config.yaml
n_layer: 11
d_model: 768
n_head: 12
n_kv_head: 12
head_dim: 64
d_mlp: 6144
vocab_size: 8262
activation: "relu"
norm: "layernorm"
norm_place: "pre"
norm_eps: 1e-05
positions: "learned"
qk_norm: false
attn_scale: 0.125
bias: "all"
tie_embeddings: true
parallel_block: true
init: "normal"
init_std_qkv: 0.0203
init_std_o: 0.0
init_std_up: 0.0203
init_std_down: 0.0
optimizer: "adam_variant"
lr: 0.000398
beta1: 0.9
beta2: 0.99
weight_decay: 0.24
lr_head: 0.00693
grad_clip: 1.0
warmup_steps: 320
schedule: "wsd"
decay_fraction: 0.602
decay_shape: "linear"
final_lr_fraction: 0.0
batch_tokens: [65536, 131072]
seq_len: 512
doc_mask: true
train_tokens: 1131000000
steps: 12064
dataset: "wikipedia_en"
MLP neurons of a small language model. Each row is named by its layer, matrix (down: output weights) and neuron, and shows model dimensions 32-159. Each number is 500 + 50 x the weight over its row's rms, rounded and kept within 0 to 999. Numbers have three digits each.
A block is one neuron, or neurons of one layer that tend to fire together. After each block is what it responds to, as a language model described it from the Wikipedia text at the highest values.

L8.down1530:462438517546425521400548451474443529518466487569489473457545521485520475599547510492565488483522406400455586595452585450558525438416414493444635424490436512537451468451501467482523541464482467529497564480396449456481525557528525521592475551519406420500450445470381522499412558513587508527526470432561465472624492372552525501525592520483552468477615499450494590564583439481599508467476
L8.down2151:543457536505567451528509432472528452461565508506466544422514458467436537460502481427495500515577492465525550470507467467507389541496477557458516511492581460497504471568521532469430543442524520454524399535549448440485552536575503495418512607521516528429505544535492472419508477538444457542531477502503509504481446397448557613470505533530486548526424563463454482496442400568556472465507
L8.down3333:382557498557548435528445563523552442512581514602513569457487525579437453593507495524516516509460529505468497383529487477515467513445506571495552543435430546468551468555478576499474509580532538533581574494448530526613490466591503359458497524510469488511409489532556512647446486415517502536474540442489450525441458472536404497524485498587413479534490547507460511461394517457525541503665
L8.down4057:436524564597435389539516501538424501530546561542503466487469483497489514463573479434498581491498560555590489415534635458503465558446441468520567514509500535422429509482513567526461542448517505555553568482397523496552548491485394491423453532472490507500501435501572435585426531488436462485568503510415577477421539519465453592515452523610490555525580510437494552471488482500531528480568
L8.down4820:443509509550572508446505540446439596537511552453475526412531461506390457514465522471573506433447520542529515550444520503523470449486500541513522577507521439471510469509551523557471569565473485413519462515574303528495472522527506535539462570520547478516437464579402511431477474559544417591588586490480511600436429514513501589480548513504532557492491587463492463543421498476606475441498
L8.down4989:460483526510529465536478508471421499467480507522454525517525524509438482531488555446523458476528590454460536483531514631568473482390543485477517504493489529460531506535516468538491499544508471407444507541507448572537607490489506561466474514434483480504364508511494521451442486398524470514470533516414497544531423434430440473496471532560508624498446481424399563411502509511620462482380
L8.down5021:552498545456500495449559504529448506448504484457526556490472537473541433509517597433458517456472484520482598508514496472495480556536440443581514501492486505531497483476532492554494504504491471475454574506462167525511493546504548578415505569536546501488475480497570568433544438550475545564535480482488524552432401517472537523407595485539534436490519507475531465552438491475431383506569
L8.down5998:420486508545507480555592494472436613435495441501532564402473483477403437570466510475538511487476495519549447523468449558541489547522482487502544568478474423582545520528521469541456529453511472428463508546555470461526474525537517546509513509474545582492438541511428533515457420433464433590536547497448606534483427358515499576491532464474535469535438530431453478513504480497594408480503
Closing fragment before delimiter

L4.down5066:428562481534439539480540479487476395489506560496536502506463530433481476484482525482481518484514496346569489462533562561542466601482519481406539459482450447431521509490526473427542501528547533404483475526603524538463385556500413592430497398584574435413518572478508458497539504529558439525454620599511535458443521551483465494563562495552514468603463576505577550557489542588434463486576
Main verb after subject

L4.down1621:496480490582575501520493619542508599507532438547464529434506560543498415450495590487550499494422524420519491450497497581525565433516520531419507481498476512473440431463416398517422465591486384511428543496562599443465498484473548454517458465499535472481512436458515451422540524472537508560471477547570537504456521667587480348479608501584501468580497441499516474528516524440491522501489
Mid-word name fragments

L6.down134:581459532566434578521474526483412492530505514459456481471482546584520465500562570511547470513572497486477519550484527562500517427555496609534464501486477523528528492503467528441477543569452447457440562429557380463479530531499488478409557474481471543516565474514511430552459476547488508519494498420574532480477529442541541545514510409525452553597508414559540466514456555504516446475564
L6.down330:526464536453530541510515520423563517541517590599420500537591520427488511542549503468462521549503544488504480567546566439535462456534441500477519478486454415560456518545454587549507536434544503456532479425536473479440521483479426443495498471576518502492487508598535385480525496556480515547526486430551512539638502474551421491414447436480488553485564467522485593515586475458523441428508
L6.down1800:467489519497505402486502605486544619465540520482480509464533491505443584483508507378485482454466501556469448558518427505481552477511530476426460486490476397491479508498525505590480569475516540582465489481537425556529460518483503506462485538442487534400419442511474508515515593531443429566512578561472494532442476472490502593560502511504424496523458484578511587481486544408528520477447
L6.down1878:486490491541521584480541455495499542542556522490441509533464491470480456420541422616582509508559468554476368669461441573347415493444528488469426479423465412512509482450418530495501513514514561535445558467557468530500514519467497454500425433496450482561484459462472527435544560577538479493503424562503466448524431509443553578569441544514595480541516441524501378468531415521456424468476
L6.down2673:486505492523558511529533646508521435476572507642469490549511463542580487505605557485514468451488515558535468530440531474434450488463451518567413516442543445497489470591500541573540487587473596522513414504433475503531486403475520451511525544509522388579511568549477505474409550455556439570496574460477574455489512591553434499478515486470471486484477448495443457542427572578504478601498
L6.down3823:479504422530544525450479523549474501532478470504487431456422495526496520439534576477529441499384498460447469580491397477453499445431489560535536503490521559521464513455416447559454561502557510532359492440553428498479509454441525526384563498493488477532575634566491562501466489516521461495560480566538521439443481542556523607496480457487497474535456511592519539535514574501518474460536
L6.down3979:546518584548524494409490459481538525528477537466488550502504434455489436547510473415573581564582433526417471497441486431534568528462522483430540529465464606486483501473540415482487533458583530522459469401500397363442560454499562485445451469448523446514509624514558477451497525508499468527606483512501482435499532532494459522498502578408496536617536480607536564465482521453423505445437
L6.down4025:593451433560435438528498465554423497563430497466485496481493548512473571523509510425530475480414532488443466457472448444531515500488504453516480494468500492523560472471478539512497562558465483453481379476535516517474535432569417479504508461380545558536504479498511543418521456534517499493467493494409567512553521419517543513541499480435531508510456519524454501514523543493510417450522
Score digits after dashes

L4.down4310:483569511557496484540445476466590544548549480569504572458577477512570523454446485469415486477483480453480464459349446473499521544522450462482527531461493536487511488533559446446508462513547523525524404578571417457540604525566447501547481550514574541446490447491530555489520533599496455505457485466541529541441522440549530555547564514468542441555442444540541419507595445526496486477532
Slot before a value

L8.down56:569529521507515500574493495594455522565508495491524474475428443504473433571393497502421568405491481439402507498491490523541543527485497453506502441498442486446471473571480410514445455504538477412526522540505449694535518533494476499557446505545382545477505460557503568456494544498463654494465499423469487499446472449474513521553456431456460546563489517535489515485430471416505489487477
L8.down1851:478502512468465466458522487490540492471554489464425560481426552531523502579499465486500474491450461405394607457499456512466443423481466516516557411516545523505559542497527434522524445486413476503492489499426242401442469505483497494477519454502460527468472560505476569468506544562483470466551436448446567517432491505567572482472483502518510454538355568479504409559481453496570568486538
L8.down2174:578553535602531509501545464563490446525532437499423498485448494481517484525509491504485608502536415530461450531545459494481432489448559535507515538534448527462491467589535492504481503515534525488440494477501386532486464510428463345505433527461559529528482531453478578523509567505503531491498526426441590483473412428502539504488456360538422484526441558554511536541511425440484609434518
L8.down2467:557499441471448547476407583566567572471509497549495640430441469468486511457488495503553571422505537607529512543483537572516488586529537421521543526438628518397493494556476485504479512422488533464486558536498560553478426505457507560503419459474491456405515506553493467468523468488502507487504533504504493550452472514528524557584456579530511475475593544542535545453492533475506436406379
L8.down2903:515478507495528417540558513495479501502465565572379458437457508479549517559370492625559591561564435457499416417547476530515519496462512519440483501588559512538442475501457477430491499499473561460454520465567393527548494477537580517483493492509443482462393514532429433492603563506533494448484555484458499489500624466580451535500493559437538466541500497492574505541462479561514490516478
L8.down3924:548556458555480414522539458525546528467516529417515514545508635505513538569508431483529498397491526514541541506415411516496501469444551553514468468436494508478557501467541478496513490516472468544559449566541461435495516458504508490430491462424569503436528531410489549547441542569527572580520451562499491435488455441551439510567542541584499480485423468571433581602486518502529574519434
L8.down5112:515453421434538503572486489577434495502412449499516483597432363428506556550585535469512539547428566440455502576461468514513459386451516449479611438488595436426463439511432600539532465505489559485530502480428261548561441534473558500471545488450515509521498636453459548539456564415559538521450472541408574563514448443459500515535494439428521412544508481472571420480527479514500489487467
L8.down5992:509467535417510534461553512590452496583539460456527491523433483472426507504475541459520574460381555467507536499553454462399492523450460453487473488399484391490530488598542499487446493456433571455503497550537350499548538552578576499529468566460511560565515518497395540454442618471539547473529449510478556503444462453463564522513474407429477536590404474566547420525431523488494574494520
Before a numeric value

L8.down55:460502502468490543489490534534514410513477457531438529512409552506500484499500503466466560538535487485548585516448498519581439500558398448426507517475506508549591506518415545475518393511466508581488470350455489512457429411488546472558480482472439371528500427618481446515493456497521513488462552548445469543533572485531511579540457588565542547455524580447483476476500455484556468482478
L8.down836:563437563542455409577562451495485514580586558551584538553574485495574499475542550458480524502633497661516444520550488592441494513498490604474518507550531461563502420445518422506386487522350468478560520534543422487463457465555439513392562485467484585508425500436486523519489458474412450484528472551469409495560451459455444470557453549552427527505468420449454471557487467505506563482553
L8.down1266:453508558381563476487504514445494469494549574483501463470543518511511537457496501548443494576408502576450506478496608532490518503522472462526514549434588483453462515509549506518526510545444500547567455549526610493486505568504471426536461444483492496560566449535376524437475433511616513418490488534552574436485544467474500431514530558431477561490539520438531432463532429537607494448561
L8.down2187:588530483430580433559487405481422433470496554520421441553468500494440389529328396462557493492545562518452514494445449512456552378497521492440527518544433476547474465512503489433583539468537541528463567514399449561553465597574453463524445481547470528426475507478582557485540398522427523478516502536529455534488512407474391438574552527480542487515528580450471542522437469436528545486557
L8.down3836:628445491457556483589437480493539504470520515459440416547410467423538510458584539456490489547468523454518514452526553531535505494501587466491521540485511491489489514527491565516581529503487456477609511511548352473497520518469414476560489594518441502470529511492507501523535496423520485424508369435547576472419496480442433471571544507535474516567447536522529472467440390507431481527501
L8.down3974:500459462489426500436527480417485486547597487548536540468542488567421476495605539498575554429560472506470423438512526564538578532532476471411440544518531553541467533403560465620521494512486432578470455542520422376516493457442465531401479542475442527505525507550512509404482494450557439451505453515525503577511480539449441424517541596510492642518477579590483477506571487482468534489563
L8.down5310:490479491514501489405499456552534576515552522500532532468473497485493509438549473557468556495486441520510448535417474578466474440514571543506542451445547419446546599500563460597570530521461461489427481463506540435474525539559508530497593545545369592580429493509366491515536508450462546574506519543498601505509453471566492512509462556383501462553492558477505494371509515507528485465447
L8.down6044:477526500528567564563535463484450524488544585555513528410582513461437524477429484503567533557447508442531514478409500519455406435461586503425473486475549469547472509452434474501473501527497535533517501488540375437482416497549533514447499505516473479487510578470520466568556497474483421504525413487444440473480507441493555441509562537428541584505555511437530491517454563517465451515439
Election year digits

L6.down526:541518507411506451540532491509553460524440530508457507466450452555511597472537459541464488495443522526541516499532514494462555470513467510485499404504491517534572463398432434444521533557576530499459566524481523552457466480490536447451487512516571379547504533504543413494488376515579540443504457497529413567448460510565485451539431563486509452469514489479521467543494510504554568607583
L6.down1856:579472554591500491534531551473509563519528473549544516497534520517489472487492502497422483484419522473460454542593467522517465522455398521564501523435419482448514510512419517514474461528536617508471529528584517494423573526546462455550454522518441576512606564557503518593492523469431580538498571461510571538446487452505563535538510466413485458537406584510548508455437432417459566456549
L6.down2921:399544481456486499462495472478492502486525490514453557447543542533509472435458523486467519363633483484462500486561512523511504457495463483458494586579574553557536423443513557511528421428474500542494461506585526548523567548507519528487492594525519462516536418477597547489566513508464532471566466527417464473501468445535427519462499493517462483453530495482628499474484446426553484464477
L6.down2955:561507524552465579580540636491590531507464371492483549470424512545486458469503587558401585516535521501460498582412437476574568468552462507495554540396487455520405524527503587479446514539510495488516526578544473458426477523449570480491419444494447471487444459497511498510388550504399519450492494477387493554416490513453532532448525477452448475580516515518493531503436409557459529468505
L6.down3771:588479422530487459523475462435578482518553510463547402538397479527515535442504532501481518490438464558464520525471427480573528521519443512498522565443530573615518397568454492585483457446531461520490439568550524529526471445471540564453551515491423525527461425610552624438483444486451428487501543464489567477503430501445561506509469505477433504559458429459441467439456448476552612455495
L6.down4337:489496535505441514479485470469480523490521511451606505439501567489538450401518537364532534508546556535505434512495509501438497488544530582542529481560475549581534544444489537530448440549379552443436571575530430570551412506494439508572560586584523511418518560493435501507483546519517494544550444549485452490478534477529469428499491518518560481485524550505510497393607426498458460464512
L6.down5548:529501517571563529467576564479562440479544499496480494480473461454502498477501529511423510514455562492514527460436433438528521478487425469593431493577403473481561502504490513552444553534503529493464510542585469385518562525572453459601486411532481547521494418592514509528544573460457518510495523424492512530440454479501493526595548444481444479548415539556505411452461467475514615480476
L6.down5845:561471444576471522507604611504532527476520440525576401497459454523472480421445600497446557473531537538408499510485365401507560504492312610516572539468454476385466504576489530505393487521443550564388552495502576474487524488524550518550433463456457579575544547509504463572525536469382552448495530492439511528432466558389546510555475479518453501580471519529522489466534491520581557467409
Before a quantity value

L8.down889:567583479488478486495469498481558522565518465467590572487505400530536516511502454484527562464453506560527494427595394453552479568585389443506488491617567533523598526520542410588477463458489457574458530591474444577440445429444465522442535439529582526466481489549543389430467527448552496567534503362489553489482498434476512520493595552494573425519431568613552440552498448453503447498529
L8.down1046:445502540625412463524422511516563537550589566494482520524507388471489517482569496505496443517503419437492454609383554555519471499616483448372532528475529562570509474514391450517490524454435500450584448579473442461544461527534517505447458607523478602583512456554447442564599620469468412573493484493493499469569577544605595499552467577599457523450456471538516495463438506576581481516462
L8.down2982:473488489521525480457516557467458494492494459456522532456437403573462484474536508533512548531509488475539486488500558445509532488481410490442608563454514525540452512555457445464523505423512494490548506554558314510553476487409530422457447589432515575419515503520528405617504503423481508497459448567456436528541487521484450504531456541506497514464432540482492490582468538629533579521522
L8.down4953:461474489456495538435432562500507466459505424520541486563585493468522520509500512509549498507596416630479466528518484450461477512555490480514500605550566473468556506481387500552510497510476503573468534531443514606510489503469459617444403587508486533504475447538494458488491483463623445530610545464557498512593486449498531554506545496615505487488454521480452472540545449429567465438516
L8.down5127:563487453544522519523476607489514497327450460535516483532481571519474517492499512569558519506546458493494470435585476545384497495425492503567438464521531430550489535527501473441566436531494482431505454525469643360467541577555516495470510520516439396562494562542474489468490439544513501477510530509481466524473486472440587505507446454498570582464582568525445463530529487558579515446490
L8.down5529:593472474515497595464526530515603538545535558521564548502508470592426545517510555529453453429540399539444527463481422602470430509540510510455504517502445554581535445544538471515475464563479551502485396542519517486451540456516572551534466531573466537537422497564510434474465491592554485557523438465432441480482542523379435621502578469571593521463459477482532564528486523541542440508469
L8.down5875:490526508472505495514558497573547510464527481453485529508547434511499497582467462530541476515455503517454441468494474550538489580532430452482533561497545508492553520486483428533535435452488482504527437514452999547514524494500487539490532506473531475501500469499526484457473476537522555523456468488516437475586505448457524510594483508504530497465509510509482486571511514476535532503486
L8.down6052:468517475519497536517515592529481426464386454431532453516503487487464473460525520522521479574495540498522484558589455424587530466502540512538434547401534419456434551471521451459479473544516476555546502479416569511423511494506560497553563477473548571558522424559457420552460477586557528554315516517466419478505452534467430476542536380407376384458524508563517483617557487440605504461541
Before next table number

L6.down299:482526568440421388541424499482592585522456437624506506453545518525496517458452478471510518590536437427497434545451505461393551594455491492493448444522562479549525402490452456465526521464603426433434466437536425503587422545473520499539529451542440401566485438589542578495497524472422471458576488589541591459503399473530509460547504488547517577526440516459550520491472415498506462403380
L6.down674:455531531546466410512491554570571571460550480501558516523472499456505507529446551448440515469516464521531493493534429474527574490593544538479536456524475461492461542508504546542546431591536443529518543595494547440573486507544462488418427492429542564502596607479499515455419502412418461488474522512469495405425518582584365512491548403411530431522466481489504527443458493395547590512531
L6.down1034:448491421396589475534496560532483508494542472478485506576534582568516499543504557513500549487539490562601544469533417487529500504516432480408580472491527606446402466541544433489440468525476580520468474423493532504582507487500628439458585533564503493498420443448511407549448447422509469560417484441582414571513532446497454571495441548446424474576535564476481459459571500562447588494458
L6.down1662:484527487530525503581458450452573582463483513520430461583439642474501518459471527543486489511602488557516473520468561537463583549538468460458594482376516499472453457496438492574559456508436473572477499444486480434541506514477524450527440523426429509480503483492485526574455513490416440520480481497491454508470518574501511477552520533444517469469460538487497521513548524634423501576464
L6.down2636:445495622568476483479418510474454479572496457482391533465572451437506497507433429491471499463441527480452468532492382513438446445471465588436491464533506487483575574505514502456518540626600524515549489513475606503551465502546492444509564501502596457419494533529505422435501496534436447520503505542557536522534485505538473513456566579446452520500498531450426517518474529514474436506584
L6.down3192:421499494529504482454517470498516485453515487543436447526534482501546406545488383530457437588494480527478478439498475487579514585487505502591562420472467486508497504446540488465495523416516459487515480509494553552510522527447492550463498438507570416486435443483472561460482416480566524489572515523478494464480502470511455473569540451580456503489493563541479425535503518419448481546527
L6.down3898:516482522502547439494528514526507441481521541458476499471519457505467507486449462559582456466550475536473440460573389574420495498407529546543457459420482600463612421532531511492548480565506488468437613498566546616478566593579574408483417517528466485508501513509524422482460463510434485483524433564535548471535592459504346473396535497533421476451484544497511428506543458486470468557503
L6.down5593:561531488502443621455474495575474581485496551474537549554568532512587396484551571490490419411508553492540530486509466478529472535562504484477469494590417462476387511526545456548493518468577491511485487462511460502503557524520530453470481508469563520490615490487464566477417480559487558479527490479599474550407544557511444397549469452444487535530521439416477504528492461532557487461562
Mid-name fragments, table cells

L8.down1306:452449533515507517547525560536441441544436560533571490513456548537509470549529472475523417479500525504519545580453434476461589521500494529496463530514481442538470545516489481469543498576493507502480493499512130490456396575439538521484566475521524460560461465519523584509560497500485489481594524531410473559504537514568486545520442387516544425468503447531458483519562506484384500429474
L8.down1577:518514548497441545502560478557534460506419505475508507525428576546516509543503467486541525369581506523441610592429507488398502420480508499543522487448521559571587521508456474501477493459422507457545530521428499463436414447465422504605532539502463494458481451560486550552559471449487504526458406483568492489491540530510489585498564507633519493598466520545560519487511507500505573574545
L8.down2014:516563516500447481469488533538490496531538515533487480463526513418512522485536457512503531522562598468435576539589512503471465444446521477489478444497582488527514543552542476533549564483491540562502486513468274579461465462422555539576423496631481542578507416517471488404458439556448529507535496496496531656464496454483430549397568513509555501445428534494469468490593497488528485419427
L8.down2299:524491458567480486508525519505544423532572534495553469492545459459488518496477460557545474453498503492467499497497498562427504472486475605533488540521571438438430512566571508492457467546474477544444521452557338453494483522531526536422527426553464519509494555528583434507477540447532494528461524566465458448489521490600582554455568470519577619505621522414407438564453512549465497402430
L8.down5745:473443447485551481543551496562468514455563506500516494472541605468552563489513491494496511520455428386543496520468583511418419485544498524453545514544556465563426518509523522413589499555570493517490549510533452579517431562433451526593545524587458520514529456516513549502556493486540534532544574477443430430504541574472448526492514438638505489421495519567412483474641540628548455492548
L8.down5810:533551478515485522496527468466518550437436456509612427450535509502521512558520511510586504449556515513464508563460568492456542484449475466484565493492481506466513512546472488476375507479561418528508480534509237459526356530571577463514498520529472575559481531542525583482512463430484533559460532565479486515535450452555544522507526463530508419531535552495436524528527531479508454467463
L8.down5886:498467476460458502493513498549396459544450537530567552471463564382533507430453540532466416442493491508538515534446494532477544570530490476488477481445533472495457543517528550497548529553510450503509481566578287432402380500474515453484531504552458501535568460487651521459490450495529558469529539467555453434452451469477470516472612461477505496507479534507456468524597532414564509463515
L8.down6001:511474512509498517541477543388501467510383462516500426551473487431569555499384453483517581441491561491548526570452502518478601459466485522472532492530535474503544527486476420428563492537496460515506589524499265469435366521428456468480464576495459453478460482417447569465544498466491455488525472520419508559533424514544493492472498530567557478511598417442473512611432311461526563415547
Passive auxiliary before participle

L6.down1702:548516423457550489439484537481411374494430569509581483585453417541519486478483433439474529528554616570517445518510487460508445470490477451512546411526563451534457538503524514435539490403542558542319526432520565512508557555434486527569563459573453477514492388492511510563506508454446516536479496509477534586459471473468407502565445481521454484556533574535559499529458461516524559564522
L6.down2788:458399512520514482519490397530561489502536450557489351494474508441475525471577430523473405523461580446480447478433516407513525569545588520477468556416536491453576513581487601552507496467483481555423495416492566520526482504516453478407472501446521501541568522448489495511506531539530566502550556504512468522419519441462502542512452625483385478501508525532474421497526550495410463536538
L6.down2821:471497574492441508501470451488367455516588466551449452551510434453456516560590482563541627524558496596432589460480501514473521497678397513426374523596504495479472493476485583486359500415534465470528477474446430475471464504458505491506595417477538574519502495484456530460500489533554524428533544512543458487492626467489514495463495467413442481531461454515468533484441629481415457461562
L6.down2944:512463504422597433454498431442498494500511477421483473439500409511455524486559492563453505481404564448445472492448568460570545447517540593445565511500492499394522485465545535548578528538435491516454506515450541401532504485613452493509464380436496537549507519557440493490491490411547552533425498431531448510523482536518479471509500550385502580497515482486472466496507569532435460562552
L6.down3752:429549412515506465428599461462405429457478410484526469535591415530481439541573543583577494510477527587532483498478559465619506495438377482502524469514449466535484474582500518472526505453535465437479382496544590444537525481474530507557484513471457550455446492549506601406533513523478506526509417505472525457500427584553545500560483498523544503534483429467476468539515449450533576543530
L6.down4206:512408533526496510505511459487567525484496489584488547516532469472463569546492574594572484464430564494501435439435517467479511449604518488382480532496519437530521475497464528572566481468547469391536468452455434423498507545551497596460409466452420506465412464447483495526578479386444560479535418486458436491392462470531535516502607552540500558536581406547476450525420408509431512521493
L6.down4464:504501524491537576443489469459467451568539473495501495496570456547476499556600479566508522535475510550512522561614512454479476453438393457520560493453533442403422530520534524470500517450388404497578458444433580575565454534479530503468469459498463530500466463589482595459522423532578476413519494478462509424527535439480536547541487582443404485489500456472528394522514508462474459424583
L6.down5463:479439493437425438430542527569442534485428411498484464461417516481493550463574528564490492543482414486454535529613536497490464529626508437434500570474502510536525504486566485510430446392467510471588377524591553541578488567529506511525454565556585472446531404485551437472533444503484565435506458434628404543515479486528530585494413466437453510479450462494405519537505413468586509484593
Electoral district names

L4.down3376:441477471528532444468530514439450548512479504428577470536481469511496518547563507388496451444514464552467510521501463436477577521588521484581555491555433540507600447549572513600485525538484513487421459516443498511506479546547567473549439498488547513503520501482445435529459492429528437500428464494539519561433447437491478522514446468473506533565411526484431492439489553518514515569426
Second numeric table cell

L4.down3470:520526502407452471515494447551505556474539496529531459601384524565491551514526511625502534475374513436412565517548473455523492543489618546513558570506552539460569405509515546525565502441550441495588412516501624504548525531557460495507340497466370600575431545520420541461565477433576521577467524489566569437484432532503511481442529610415455543532499486479563530500496533488575461569477
Election results and careers